MLP neurons of a small language model. Each row is named by its layer, matrix (gate and up: input weights; down: output weights) and neuron, and shows model dimensions 0-191. Each number is 500 + 50 x the weight over its row's rms, rounded and kept within 0 to 999. Numbers have three digits each. A neuron's up and down rows have the sign that makes its largest values positive.
After each neuron's rows, "fires before" lists the tokens most often just after its 100 highest values on Wikipedia text that the model never trained on; "fires on" lists the tokens most often at its 100 highest values on Wikipedia text that the model never trained on.

L11.gate635:447524479470503574596527494496518508576468591502478482533502484495566577420499592474475553520496457518461474529489532544395550539602566431434554394571468412537579578533428437504425489526541453477518505535494498490404463525505384504421493606506539463387498496497498525375559567489481541523491407445520483501502523576471465461511475460420544574411448436538515453573430555462486510479576539594539466484513484441509486484462471458478453511491563537558471535561493486574433527478525484529509499469456581520451508491550515566524533511534546587505526526412488460497497367538657532569
L11.up635:477427500578476466507541504531562566510512539450506518353405536490487579555549477496509528467424413476528522511434488541480507528567433561485487506460519491535518509565464559560508576567528395533530428470463490527446546559640479523491513381560488558556470450495513574541558539536562506491500422653459467535506536457503484537525574480427511504528567482466604463576488558527529447473507521515508526452469466503594443422487452451465458426462484477522471501490501521462432514569460546564517496558524605544443490492498508494460503529585569465517579522481530530530480495549444526524
L11.down635:525513636458491509550498502565480492442513530528571459365438510530480484511464455432481486490491540562554514488577553473484484543494510524514569409479602452546508389446508444545515523473550575497460482577555453482502480447605590488557436483535552464581570591612518454467526527527487647548414520517444536540522532516581523435541605450455455457454520506535503488482520432377562588530475488559540501468513455532558400439548470528522457530535511584571499547546526564497532426537578532527522549542484475501486457533527509514587534451377453422554453473563472564429459568507605521440
fires before: "1", "2", "9", "5", "3", "8"
fires on: " ", "2", "1"

L11.gate367:575503500488496557572452566455426606516402562485454472432466468498567488604550485488513524411539546488502473477451568522498537576581540399519387478506572470380543525533493459619486554440549588523458501534584413541463512564483534531480518543584489486493513556535460540459513507511544562483405448535538452477458609470404448504520483457551547523368526584470475488470495546483489506511537546581481550474452501487544420518473429531400481497468451409508492448511526502530535529477523581597455529521511606564472441533580602491516602477548439501516521376501494470523531544574477574532
L11.up367:475552489479555562584504433369551480538571578535399522504498452573488508521589472460472419499544517547543547441510491457469546484479431432505533424568565552501476515575548478484483611580490640548559501438479480401486524435572468513577438483488492465585511522469472498480561511484483470445501422513512407445583538475531438600502417460526460520566484466505481477546484457567523426541569468473492495438572474617566483453497512513506567503552527458496472516434541577483419470513496485455456410536480596534501442508568571583510524607464500525419521521404548454490478443484514436440
L11.down367:524507475504524401496507508536389505506523424521488496408531535420525396474511479488570457433520519457494541537457400549470472451597438539486465539565547554480514514495549470451451502503431489472544461531438486542479569504554417479495525445568559495526559410472448506435468498553503509424447558457418484506489514413463579549469524468453487604459562443493468585496570561487593495585577455548476493487474513516560489470573486500475516565482446505526481452449494525501414495540492469520602510473473542434479439504428536521402441456580476480498507474487529560640475525524636498539
fires before: "1", "2", "6", "3", "5", " |\n"
fires on: " ", "is"

L6.gate421:538600517495486550449563466443513526555517563598484356473555560547537366532558485571519489469435472615445479477549482479534478474614586451529519491548468477461549495489505470496534553527593577469466556495523531573554568535500509531513496473461482441473515606489444486507505491398427473494540418540483604562553376395519523526477613526513478519500447493499497512421448516469450454537428431413529529473391527497568465434518549532447546532580499500529548498510496576521541541401476466541430489577493418429456552454600457597470503511554522499464447525474433502529500575476500486536
L6.up421:518412507489519408475581537422580526509442488532502469439401510445496614428426598341510423475415475466546502515452489585424514532538438547544440419494564480551470455480458512460383448456463465527621455474483435563508418473508470615493541547506529509502528535487463485548530559511576508428517452596497575531504450529560470459497522534514464503510421494495496486437475521542464431486495481489525440545420421452533502548531449525401439531553499477596460416374500441499540567445509507471543482510572554501516478456470453506534529455587573506532585544490539478459478545517469535503
L6.down421:547524514500527567491474535598534524487420587536446554478446555571459524560437621448571531427476539588448429493484566510477410592461444491475488474491535416552535571486512390553498520561561582553504447477521448527405471555463554568472479554485459473569445636501416484508384538492476367416624545468447463488336439450528513481494429551433480482463493436508487464563582443562477479512463524414526472523472575609493495525497562421528509562526469447571503555527503498603432477484425448452472395584504515517431528498466495487498528426503553512535507536431465499523495503477567555498
fires before: "9", "0", "1", "8", "2"
fires on: "1", "2", " ", "9"

L10.gate338:522501516503492502537514421473545544518494363505470504609470507484508502389561662477455473533518455455489420564538521472513477542606552431498584467542452454540579493378524465448518411505476429426575538581466500496480475602489455524592410520417536476583603458491489590443459472439527533546517407533464529515566506426500541526518461531484491543506497489487457473520425509511392454552480425458492564505447518549462478424568575590532486513518488553491483439518420501570423490370546500557444466493494417480495488520559521510555486465515547449530463498572470524475516612484582414530
L10.up338:551564556542530523494498520442532611494457387518527428413461540551484426545581520432534615537526416572516463470518436498460490540495497503489587511501485510496460413537603562649537522608586480440574485495454556565560544584551545531468521522454477518547462424539485446545514481417441553485407472511607509455474495503533446484560471539504486464499519465557501492447450642482437380472480461531501498474483435516556600530563496411424509542499519556477468411418470504500516497474508523517539504577520540583494417554477455515511463422515500502482472566489524452563554500466487541546
L10.down338:512554516583448535549466448434571482460540537461574539456606585468503444423490459496512501524490521468598453510468547399518463554513483525496478538382477481473457485457538439542493517518413484490539619426530542598575559518598504590468484462424529582589462513475502507477501446499412602595512542534536520522513510483545522538464598532578500551596391518484503523462534551443400528456481522482548476558507489518448574504426466580467482486465487605532558493403486475532500423479538510528471606509489432489532453577526508485451491485501519560497552579525410566501450531466440445464
fires before: "8", "9", "7", "5"
fires on: "1", "9", "8", "7"

L11.gate486:562588450525426461495423529434518495488485566483480465527485481380564390596459527554532510491402415556516490412549589525552525459504499468476395580390554434376421591561442449534487568494537519511454504464474597446527461557541465486531566456581441492493464508576519551508552502456416510494490513438532456463422484509498520505563501433464531396481396568502445461440497586609542450485480523424437521482522517546561513478515370552477541465553507531453555451485540525464451619475467526518544526509544454473508555440567483529472547530564493474476490514448528559457570444435478496415
L11.up486:544463549468498411549509548486489464503474508431455452547499534535535499507499561470483536515459497507447558513440485609473566534506412437461413409435573555534572528546482488523484515394638381582529545416564516513484491487517389597413566442496425500482476538490466501531594544483470470552395626453564448514530423468575511426472557477557462554398518492548502432521516514520551523488444407543465444617570545520550454507546489439480477505526601552451460444621501446521563563522506537532497528532531498539529592514464504401604522552451533470401477447476573472363497454529468573525
L11.down486:562542511481613550530527479459484414453478484605459544526508417494512486500460576519436468461550456475492497494495538618462398531507429559494504525512441442560545566470515446423581550515528549510455526457531528477571510477492549513469541458506514489505481508597537433512527447525471541595453464579607535547525450526509494471526447504534419448471522413507508563477492537488392521545517501528476456559497476438495590495412543521435482567562492428599520479453515502488476526510478446405518502492519419527591565575521486495384490492514586558477474429411499567498364510531498490512
fires before: "-", "6", "ou"
fires on: "\n", ")\n", ";\n", " d", " ", "0"

L2.gate308:441545502528516505539497454412484538544554547490435504441528415393503427471608518426499430497445487443516492494567530535400503407470498522471510511445492541570516494539430594547503528470573562444501510444513536463478545438457424542502487573473440412570463426538566487486479539461443519596538546427548597473575454530514485481524448485581424508425493606503531402467521497560526614553463472479488511579467552589602516523571383508445528493502486548520481488433561460513477505579466487567533400526547432459496573539490532516536366561450561509513548483467477499570468511475586520411
L2.up308:453518483544468448561441466463570554556532483433475487537496477396481462518578499418513491517502404412486578434587561471421512491510544507538558493475519550488513521519433486474527441469537541494495533428474521503522501462568393499519510476467438438462485423580480468476508485504417535564519554423504528527561511518540516511499456466543503502429492585588549407447568564570501584567404449462415472610472549497600505649525356504485489487465518467550474491436486490447524484505426465580485428462513434466410571487512557458518460496478479500536584462411467519445484469481613496368
L2.down308:510460487412430500503452479501533506520570557459441459414504522444565442548495523507524396507479526450477518501515547544479510433557484488515515437465419476545474476522489608452452478469499443568516502518539479512432530457452388549496499487563470518470416472530539504412554611457514548504496501511528559476560522584493585522481507458584437482568497620530475420518564548532492629527425387445527534587516443524516540418546414563526435482550491490521437436506526463449504488429459466548603426549497468509521535515536514526495491512456557449500577408445495469498474534479581480476
fires before: "-"
fires on: "\n", ";\n"

L7.gate392:490552548531543542491568513497504461526498541504462495458510594511523529546461522464437428387530519552546501541454473549508483445554408581491519560534535583478578533402479571463416505541594541500480486465444533440514567531551433462600492545438494452540479497486523506423480525447488469466551447575465430410537489411551355465487480500528482513512540507501395569531447574547485504572587538598411556543439479463506552481517495527561516475480468420472459438536489524594481448430472450524496522469454496518578438474492483469520495422469536520545506389487512495483544484554499486474
L7.up392:467481488517575563541404504521474556541529482451416511639464518558496470454498419474493559456438461529479519557476499507500524504403511505523483520460481474576432552494480435597467483529541535435478495478480431396452349460490491480497618545515597483479468555435502431444526481442443542536482407561511477459588530480611461438521405504459540579488540512489376683527471522533557502471492420462529535456440455450540557567485478491517460533469529546512422390565462530440481462519474520393539532470483468460529489581440388443573543479461569463521549421429476517457424546505484482411
L7.down392:487477503592560454556477455417553466552541571476459534514437531509525535527492536496502515428541476435437528553521493492484504542434480461487518467572528429509411486540462458531418497443486443443568558527476476451496436448468468414436466513517427585454552543477508468383424477472400412505488428509427498510541478417499497445553463476443558559499470457554565496554563540577446461505511445583498614508457513453486473497569524570595516483428509511547332486544548550509485455494564453384549531520501510523587523496435458518576537508458518430473592398527477473486466458379458420458
fires before: "2", "1", "W"
fires on: " ", " (", " an"

L7.gate332:438505421457545598546546511421492533465591434543484486440384446543574459497461593572487406410523476474490543554545500459495511488526594552537493464560479471553514576602419513488521444504511468474458526426546520516399428430495522598572503538485414453530548623505496444514535574592547590531461612474541506531446475536519516548515481443491496482472454543518457569420471493481561459535521537514562501507536510510534513457451481451497497521508449465559455484478622430561604427443480512535399634415407551480532470511544509468454642475407546458537478541381563536514470529525479458480
L7.up332:519471564500608557571538491470472552426619454580508534450492450507444547529448588497480480462500486461464470471498584506505459594551523517513527467515521514562537463549525580483533494430483445505452477448579583545568501561513596504499527483505485510504547559545459459503556410478534466628429399443503475537496442647540482537438517455430511522419512425438471498465538512510539553496492486438518482480450470507520573399448520518556496391472443456484508585430538480567606412539598515570477543456466474525504427421493498545472579481488533517647466544534467457465516532422564430592
L7.down332:465495548413472477537538542441518546457553502517560541514502476509484448453523563521480483474570468562460495489565600563476498538517526570505495376590489512594485404542561489481491401532426502481421531512536479468552428473548619483472552513509573388460627475542485561431484526548550540561500480512517487524509459564486455550431391531469542531548468600449529568490477513466504477579475528569471470377403443440524471468426459459469533568466496465589509476500498504574548364506505475537408595443454492513585437466543435489504554537477563478636483495554428529527516439432516553551
fires before: "==", "===", "C", "In", "as", "over"
fires on: ".\n\n", " disc", "ide", "°"

L9.gate392:537523564441528470494600515548501471610524560458465531549575455520531455574501520542454456551495568558500637509517528507431483475484512526499545461489511526489516485519541559451536557429446569464463555508492486583451448452526496504542414522488399426546558614502526566510527394502419471528527565485510453521543474426548502449486503529508567451431541479438446498464577510471478532567483569536526420525477514486475574529491460404585513459555522494530511525529540407459500492394545561559420508512528426500435595531443433554494523424474449479521461518427469577458562470577458434475
L9.up392:568448498560521453507498469556576524493562523482458487531502538534507510555496490460470366540540549546492501465416438562550531542581547524488497503489525580480475507532524526572451574535529454511538499582531464545516499544473455511515530554528603564530595497445570400558518473531463495575466474560443522551508571530481482484507501468497518487624480542530484522368444547632484467558530546504503535468467547555495644551422477414463545532419522530533570502474549444499486390452448498429600567531493466461425544458512544449571448450545481520523458514484499396534522555534513432484
L9.down392:490458500506513586486489348448466617500485427505496501558428534522490508471512513478531525559533502580579516585503457453604537598545544478522615403520501548448442426501482487510462540574433514441491592548617587517424482509577532550394500549534447476570518511477440492447430497529510414551539407499530479460522497489478459486449437496468592520422518505540513477454504528477440438435378541497479574466591514562445603492461424439530441577424473483516555528490566524571478480401539500530520537514495546518436482483426458415505451503488385492428553515402511475523565552561494484558
fires before: "9", "8"
fires on: "1", "0", "9", "4", " ", "2"

L5.gate94:603536580487465570548505474528591567521486525509528453535456544501468520565461487509552535541505437481527490493541542586504571482544544512441479567461548528542494534497550534624495514468540561500504573491597463440443524529434464551503596559476431600546497540533487571534433548533465550499449379438500564490554486440374501425522534565602561435459408462427519525488428481541455588484467385489454417439483567499417465554498520448590472429483399524554573483540486493475481471492543546429471434508486450479448644519591519516436473409479574453508536525479476566535547493421558430524
L5.up94:449552500544407534520516450488552495494541434440490541495524535498489453448515556571560569528550475435373428479443428463516505529586555464517570465575535623479536522515529446432615471559576386386520412534523415453500490565476621481444489513502475518453606515468421596475580543500457566532468398504508488476564460434511461572508461555521511472405522501441452475549448549461489431504459462548564461515486540508520477517525586506498497538559512508462418512475503397514560555518469551606467484512415537394543542558445499585485564430438527498513503483509501513471526484455483619445
L5.down94:471446528441416458455539651441432465474536552447547479493524490485424402526447458530427456528439459552505601484529463511488448509573555639485537564411503520471511463543524422476540567447482454570497556517498426414486493560512504503553453495442521464512500521467496493473513496513558508538473500481472544550530464490549571570493527488554421451485559482539491533562483624384447471428474558525586619481567462537499479520529539446506443416476464516499462460484422436450472499536425565501611412428487588512465500543542552532413495472571481519489514536534533552520504569503565555515
fires before: "0", "1", "2"
fires on: "0", "o"

L2.gate635:458479492474445524574491530513526457671442475487426474570521515444552459512545474454514555470509424477557599499622541501493475553512464464449451485354621564428531449582377429511519529467489541492478525441496580585435580469412472443433476394456446508542521597533542593468544396485457481465570488367526503488436579585513520552510445497543430503513488472541439456552515453538511426525469599551499446503497570477514438599522530510507562505495449532479471482456531479637446546478469464551539472485489443480527533501444565496535466455508525550502563447442607504512541480531490413452
L2.up635:552423524460425519605435508564524447488393525445419502465449494518545480465509397500501493436460461566516529518565501508481518486632474460482472599348506469500562445519416439494536491507498466567443420442467493539476608488404429494504559474532577559559527528517501529450572392486521570455584448504473542539522574489458518444506496523541572487487482560535527457480490447548581467597495539439536486521535579561453439546493457496559553389433526497451526457520566594555470494573485488436470542440460506497498450500502415506554470461464479517494537446442528528484459566473495588440
L2.down635:606565449435471491500492518471551517525445614446543508473668505442462465539478556498531483455548556479532534573541544481511521536499562472469480409326501522537475507539406446533399514528502484517433494514458546584530561491475443488501511504589497464503438589443519566443475494472445455572487483460466475505391543623455534454460508458553467477538439494501513501483427459484458463416506489517449366479500537552545459514531506546457548501521474573517533572508559583521464546443449451523491454493465505473449577554444525504489444556497408481544583483400587500501456502573480526473
fires before: "-"
fires on: "\n", ";\n", ")\n", "l", "le"

L11.gate306:480536437550465500454557534553542455424603495450422525506478470457432517538537556475412496539563493451489496538400506504380486541428619513437491402519505511480506522573429438461484485575567500412497459432572552542409513557496477612495542530568496523488432523520442526512581458519493470520464463417446503464545524520580414516440482485522563460415497525485561399536548562517602662524549592545584530553551471456503486423476451505525425524468510460595456574545518547500383494510524582521533494522576499564526496465549597534521480417481487520520491521521492529512553506526529472470
L11.up306:472640513531435500455465422520587503512584536435480456462407512483487512588553525442420460524450542555495471537446535552478582493566477468440597437512468508498423566505494511536448483554584515497521481420511473507525500527531548529514569476466467608465556457409500439447509581511539475557457438439526389478443467420523606572451452437442530549457473497475512423516552457455524533453596566434495451498521537470564519470477387456506446481576570448520529503518436495527469496480528535508474424452544480468542434472436459546565477590458580570448508452373475554469447358463576483475
L11.down306:545476534423520416642484462593494462486477557558471535504530511487518518514442438485526569495536544556527583567516411462539554503539417512407455415557531518561564429507530414514502524548449564456566554534455482513508485588511578446567505494511467434432505436515525434468509519478469428416448471475556521460409448503486461510507574462496533556536529521548472507512585529475538609470522491571520492556507483487418577485474426493480534501462626441549480465536422529451530492548557543528419508504420518589475470572567571590473506507497518499553535565491444502561492469491433504492
fires before: "1", "2", "5", "8", "9", "3"
fires on: "1", "2", " ", "inc"

L5.gate420:522404549570417497523500513520511534491504566536451390568411488544523462531466505399462509494501476529520548491521497477384430458438512516512532461473519490544536563632579541556490575483580472485576518352543333492490439500419420517432478526517528480410492433534439441524492586494527537510500499527464472604494468483494562472423466479489450508441470491587485452511425558578447505393433485443535474569551509431545514497516435504532597479453549498488532602467448491573444578423494471442450469489562483503485429538488448533480580600524465560510419493470503547481454541458539561473
L5.up420:526546552491458489459491423435456450545382518448571406456475503434400537522497509502481543491519587503543587540530537559474502540494419510480535536452522500469464408471602384425520457529579530491546541488470430545525526425393578493434483494461503470460580543443489482511533502417560480518479497568432587537477472408546523463543576597564429518463483478623462421466568532598472538517496480500533480437419426577492520439464572421494482515500488499520509533510531459480543475463474498500391442518540478554556597529494428523464494531546454452395419467503474513502523548493539496512
L5.down420:433560504560582475378553447515441609602391543487567446578474467445598450516559471532551468407499516518446500513530517407566426562518432524453548457454468415483491461584505435463532500525594465501469481492526438487487426458497385584530478573480502472519571544512446492553511569434547510463516491438503546525542484406498484548471448599494505602469508565562478399480457496597523537521451490502480512474381519505551473459543597545550504476491494453463521519589516452503499453462471482508411491496513509497511512465483412521462493429444510505532498480503463536600596476488557539543
fires before: "1", "2", "0", "9"
fires on: " ", "2", "1"

L10.gate630:493518503542430422501596456524445533541520494464479458488538483418470531608419595453484484473445367550467488527531532532519502480500508498458514434513446425624512423489504466582587428447541440482560434476479473573615520500492466512498557501464471477443481412487411501494587470502515577447473587509521439420436540446486520447427438494488532493492516538527510560597483490443557534473539503522488446509544517484514554471498465529533527526516439532559439536569495518469491512482556449583460519478379589506604544409541424518478550467430500473486518459474564549440449523572565503396
L10.up630:588541457522588526526490504566507503486559451463514541543410462564484517556424506512539477464453454496476544583535434530494585491503456514543533559494505506491445467516515415471444513444555475475511449461511497529480507496459478444475484497501501435600507561525483553458525547539532522579460434504598486524470552507452469491504423551492547452495575482497510561474516600553441471517554561391554534515488552500518484434554524459517477556474530470537432438593492540525439383474468499414554456537529493468529562513478411452460493469487559487506440553572515659559632493480509470555
L10.down630:598576518446500539457549475637534476581448470482489505488607557460435482465513480508475400491575544577512495480535525529564531490426502511473480552461533502461512377610569495520458473462463445568462446575506502540516495506480612490499516511558568544547389553382550540427513452528460569468432461399499519497455499461454561507478428526493546481456531525554492560481491528598531542467448492478459507406481596480483476576522397559494513517455483475513563511618487480620517439412442499532525490512457519557517433415533527459487480421442552585500434464547565491496524493523566515433
fires before: " ", " |\n", "===", "2"
fires on: " |", " (", " ", " |\n\n"

L10.gate445:499473492522448588519428539454405537572427490526550410531375395533437458574513488508479434482494533425552563542506562576523443492544554458530497513499435544502506542500523430523623523570473472367490472432474425511458467668573502568531563474565480499515493359638448556492528418425479550481433450505456471523475456492624423534458481483530454466459506464560456584528463579510414538500531459539505472535483425470518512529441572517483473502442520558473476482442520469478473476457523495433450482567571509548508568462496442466521531511561469575586534450554489516522533434412463530428
L10.up445:512429518525547508513430496560500458465419376557591500476462462509476526500450484526474508528427641471483542500595597568512398549454481466457501370430485478526605439410545374486576398512559506437541502493575455508470442546499447531506598515520488493537509551519514489515470500425536493431436414487549566450536491422515467529527571487452486559481490452481351441549496538460411513554473439535467542503453534561473554444584568509552546434468595552408438434525535550603493415497521469460519515454457479558484513520488542462567517511541498545498478542487465501460509500431547554439
L10.down445:568385530526422472514456477470438544430523467428551502481475454513566412537483537500459547572486535468448504499553483458512481541518534502493518442435499477501424505495502429480509489504555482499453506446493430570565523473528552511525469483520540465475529472571416552421486427465557509463483480484593573523565534419501518553555559547492492571566514506619532552478527447475466518483527437527459434517532570563509621535492580568532529573531521517524513454457550518455523512445539452477459507505506525644465619486382495557537528537506447494511448546567427537460500553515555524438
fires before: "9", "8"
fires on: "1", "9"

L7.gate377:468472571492517536368501554562492544477526510577583462490515521493539557448485498507449482571472560446537530394570574500512470518558505496524428488596467532557472572463544572573629569461546442407469505467562521465594521489492533497525411477533440492548464397452467482542539440476485496520456523528475551481494491422503523451500398532487464445476561502485474517466446528489451504495538497547452433545428408568482462513445497583591440503485409477517520497557516533592458443417437462578527469536457534565529534474496548611412508554479472411502460498578507498412600532560585520447
L7.up377:507542556516528473442468496469504586554490472580567490491522547514522567490457460542513491592482530468479527584448579513543524463476545439495566529590561515529483516482497501547606471523530464472448413430395496500554509475513528551452466451483551409465499392493510525527574332472514519506454474515482560401470488372521503591504433467470390505418442503468430522517473639509514479458410440506505451476518504532475488473474534415448488521504450411464454536545584486618356550447523563415425544492520567500462488541581466448478545506475471463500476543544461503547577378521553444512
L7.down377:608540475555471517410484494454518532565465525517529499515469479547506508539507459500546449519459599584551394415569589567500483485524551523564428454495600568527496486533471561566490581449508553555446510494585473595580526626551492508488567494459522476554523517563607484529514454459398535456464505490470504515499535539573458487442414429453532404578641520416464530440537438470428577513497421459495434529425398502528512572437477541540535465517529538500471503466533507520497513473533488518547436589401548511452459518478516513468508474522592521484425432469548515512540478552526502461
fires before: " ", " |\n", " Q"
fires on: " |", " "

L2.gate436:613532569423491571481490525521549434603450469574574562538600477545547414521476437458516492457485485485450480476576504539385484543519456497563477499459531556556562576441444492434529468409491477489463452547497450477482485443502543482434484528450513556497509654528531535545444520585504440436470485552553528504487445496570453473478459469597477496543557545488482407544453524483677500535572523481534497518513642480455413544551550515486448530412518464504542467487526501483522438482450512556507551487524477540479423518586560408562501459513502440517456474446537573409476532500566539519
L2.up436:578612550421432510417417475527559516566460439485541498554553481537496537453470422484527525421504507546593524538457547518421634402533529556487520464503473550564551451480442461460527542500442515515445541536506516446454457426548437457475462478448516446416567456574455530487460507580513453482512542505530487487498515530406550437510470442623561448484481519542505530594509484480605535466545479501460520476438567505545542393567563495528426480465442504535556513524506589533478339566585509454514501555420465472466444549459475525525498447397452496498465461397516532554526593434456511444
L2.down436:523478672600535443534584469474541523536434467550513490533497583582563465434489507454487587529507487434480588582558580524466620462464490541438483603453518489508499458526490537502467476515520462583577506481453564486506485451518491490529491511440459560595479442520584536437509458485488543505446474627536497501479468531485457515467502350547516538511497491447479533572554526541534468528376523452478417394461603532487637473458507510424451493448462463527580418454509550460509386451498485528443485555487517491532551543453488567557515521534501389527551464449556559499528381496571513472
fires before: "-", "ers"
fires on: "\n", "tt"

L10.gate82:456450515624531632570472475513509544545469521520452501497549461541482509511467491483474512545478442582483563454479524417513489522433473487517466466559463462538572479485511553569423574588475568524532518500454514526503430541497485458530457458506499489482563537506577619444500449481376517595521463520503489655498526545439469522560475563542465568475533460481483512515576471478587463576489465539525469528448461515548392536464463539492458581500547496394546452553556608489495540456531539525456541521498469432467467511552552513466541565503385527542380432470455594565470383556447556428
L10.up82:505608460532521548540503524508502434526554506438392458530498503516535500519572431499491512505509404488527472437494525546463578575612473418555540458486545538514479522498561480531499493509594464464572496491519483458399441545460586433564416535485473486495501429409537480455585490450468572511428437451516415525476513467593463547461491575365494451462536538343482519350403579537502390507483469520577393540543563498493595573447503473600523514545483463522580458412586539516506458469452490474467536416438473470539450537447503533554487529442512485477480539499497518445535482498531495411
L10.down82:498484457580538518497456484582493365528438547603519542418556408535492533537460424394504532538462520529499566457519484522426520566480479545519441538556518468476595477517533489517447576490476486476417478467499506511490428492429477522600478578504612436546602553491540485423561475457513402433527507510467538440520449437464476537499550501399464485609519445421511521489589456522528498554495576453486445471471435533544495468517453529552506554543523426499532500577573569491561516605531509495452576415500490511519510524502546456602527482499495456570511645396482549512491532451429572480
fires before: "1", "2", "5", "4", "3"
fires on: " "

L11.gate207:477506591471490474616478476458508545517574514493448428466593524488454555504498501504506435472474512554419537398555495555465428476388552516553522555535493520461478467584481515488420516524522545484555531508541537536591467494525493553530463491451556547434514453390556527505524501556541532585501479392475513580485565404533491404480603491569490457534419499505540509512496398409431525514516596510369512583435472598515452486531519454342516533554483506598440539551517464489535521553528489474490533461578444531476484407537436507478461494394447476520523523520460519489586521524468505506
L11.up207:549460499497457424536578516546486519429503471476377479451495572474456423532484518494504424505552460531528449473544526432454494490478415440548529540430499518488533494534480542481475481483512443460491504398465568542594439457498609469527441462438468587502550455497540518525554437577510436402488513528553500497484509495534399578458504516500580514534405528444460458402524373433602561561533476534515451550554501530449517525450545502496444596568552502549520432547516555516531460522461497547499512503518430584512404482524434446438534485435456428472498520532529505508509321531537487536
L11.down207:568436494493482375575439559463439554541483411513474433503476540519450575472483557567406463548549453626458525495523471468462557505531487467531488620498460546405390414510444416541518501491446499557516511639528531536437484525474516473482528570492459461482529507479500475484532486554523491482458483585551460548488495486498513496465493536397519453558537529413492579575559519530521436546474448587533601486609485494465456496472506574569504516524518448499488558501507449480489442644530462485614492432454481501463518500490502533487525540465610490576502592495540526348499490463535597550
fires before: "1", "2", "7", "8", "3", "9"
fires on: ".", "2", "1", "5", "7", "8"

L10.gate114:492547498584438511450540446511541466509474551515530507511455571511435500556430466487406490473448563414544441496493544535517472427566520465399440542460500569485489442568609557549440540447449447466528494450458452430460384601463375499515537564534492539429525456442465557529437423521606528466486412539490485458572452449478462483479457454484552577496479462560527469560515660563470430547531512578582527503426497480511476460496513498567493413526436496435486538519489489458469436503463594468473427388505589426503522614498421533557470526459554456513532434505471576442559440464562431522
L10.up114:467491502596517477524503502494496447522485515590519429465459494512443512534411445566505491523491467368493394572479513555474402450508590522542519526491461535483560458535598442505480514496560439488537588487531405473473422553483344601496491519475526518535451421452415506425522493478458450469469415506486494459435421473499399552404453470531505521459477442518470487449476534466432500539532498508528512475430498551534445420555514433585467515510429459465453491523497621545386482473520557605545495463577497570477573592501512511484518518484524518502451403511616518536565529481526415415
L10.down114:548477434470482446525489458491520488574484418482470480547494503584470483532493470540423463520542493544500505457475517546427516482557540416471509479590474566531501569499472460559504479560480454440590499415463479411457471575500480574461509581535480524484508502454472475461418470489571474501477500510542510518580508533502622474477492469502529560430559522512501552486471628643503526384486445509606584534491396457467544485499486458549397421482533514560550464457558516554587530500548533447529529536445541498482501566476500567450458497550536485473528463487476495576575481480589545497
fires before: "1", "2", "0"
fires on: "0", " ", " ("

L7.gate163:457560566495493528576486433495509512427563488480510433489555525455504544497529499563495505512460487547509508444524501497541463556438464562520518564466474589557533505459392524415518496529575467417485502458495324435472491475443508545464539455493519429525525550479459521465460556527551503552478440453546461492458580646553454488413536496513530421489499538489482540424511494560526408466474568506496493519458556550505560415506410510514516492556503422475410367528470398506535433438504460459522517503446512461558440453541429434495572521488413502446501493509420491501535481596547487535
L7.up163:545500561479548411495550403538482592454527551483501485488496421421606591563483484538507534479505439435490566436482528484493518513468544594511478453593527523476524500561465570448519526502538416480592492494509444480526517422569523565449523539505525539400490494503477430527510512533495490530508453486528394495423475513577479572482450498536532544496572507626465574525538487499544379525481494513478497472560616521445587459463453400538430448610442449491408455527476489532517440455524496496498504438370515482533424404579523514474515458515483466510524475516364527511495505497432492528
L7.down163:423450431527451362528496434534478556521472462477548488488429511490520479534540472468508470515515390505476526487433540445485492461376588430506533485582490510468482545665516503510534510480562485423427472502512426409497554469496514495509461445510555543525387547541483512408501479510521469552466513458543467435467397534533480585472382483541533537455536510539509588495520626568521524528490477409470412408451482461629531493454583444418524426492489435506482407562529523555475564563536502471487582502470506473535524489447548583563511446525511486608561480485467527431449532456519488442
fires before: "==", "The", "===", "In", "S", "C"
fires on: ".\n\n", "$"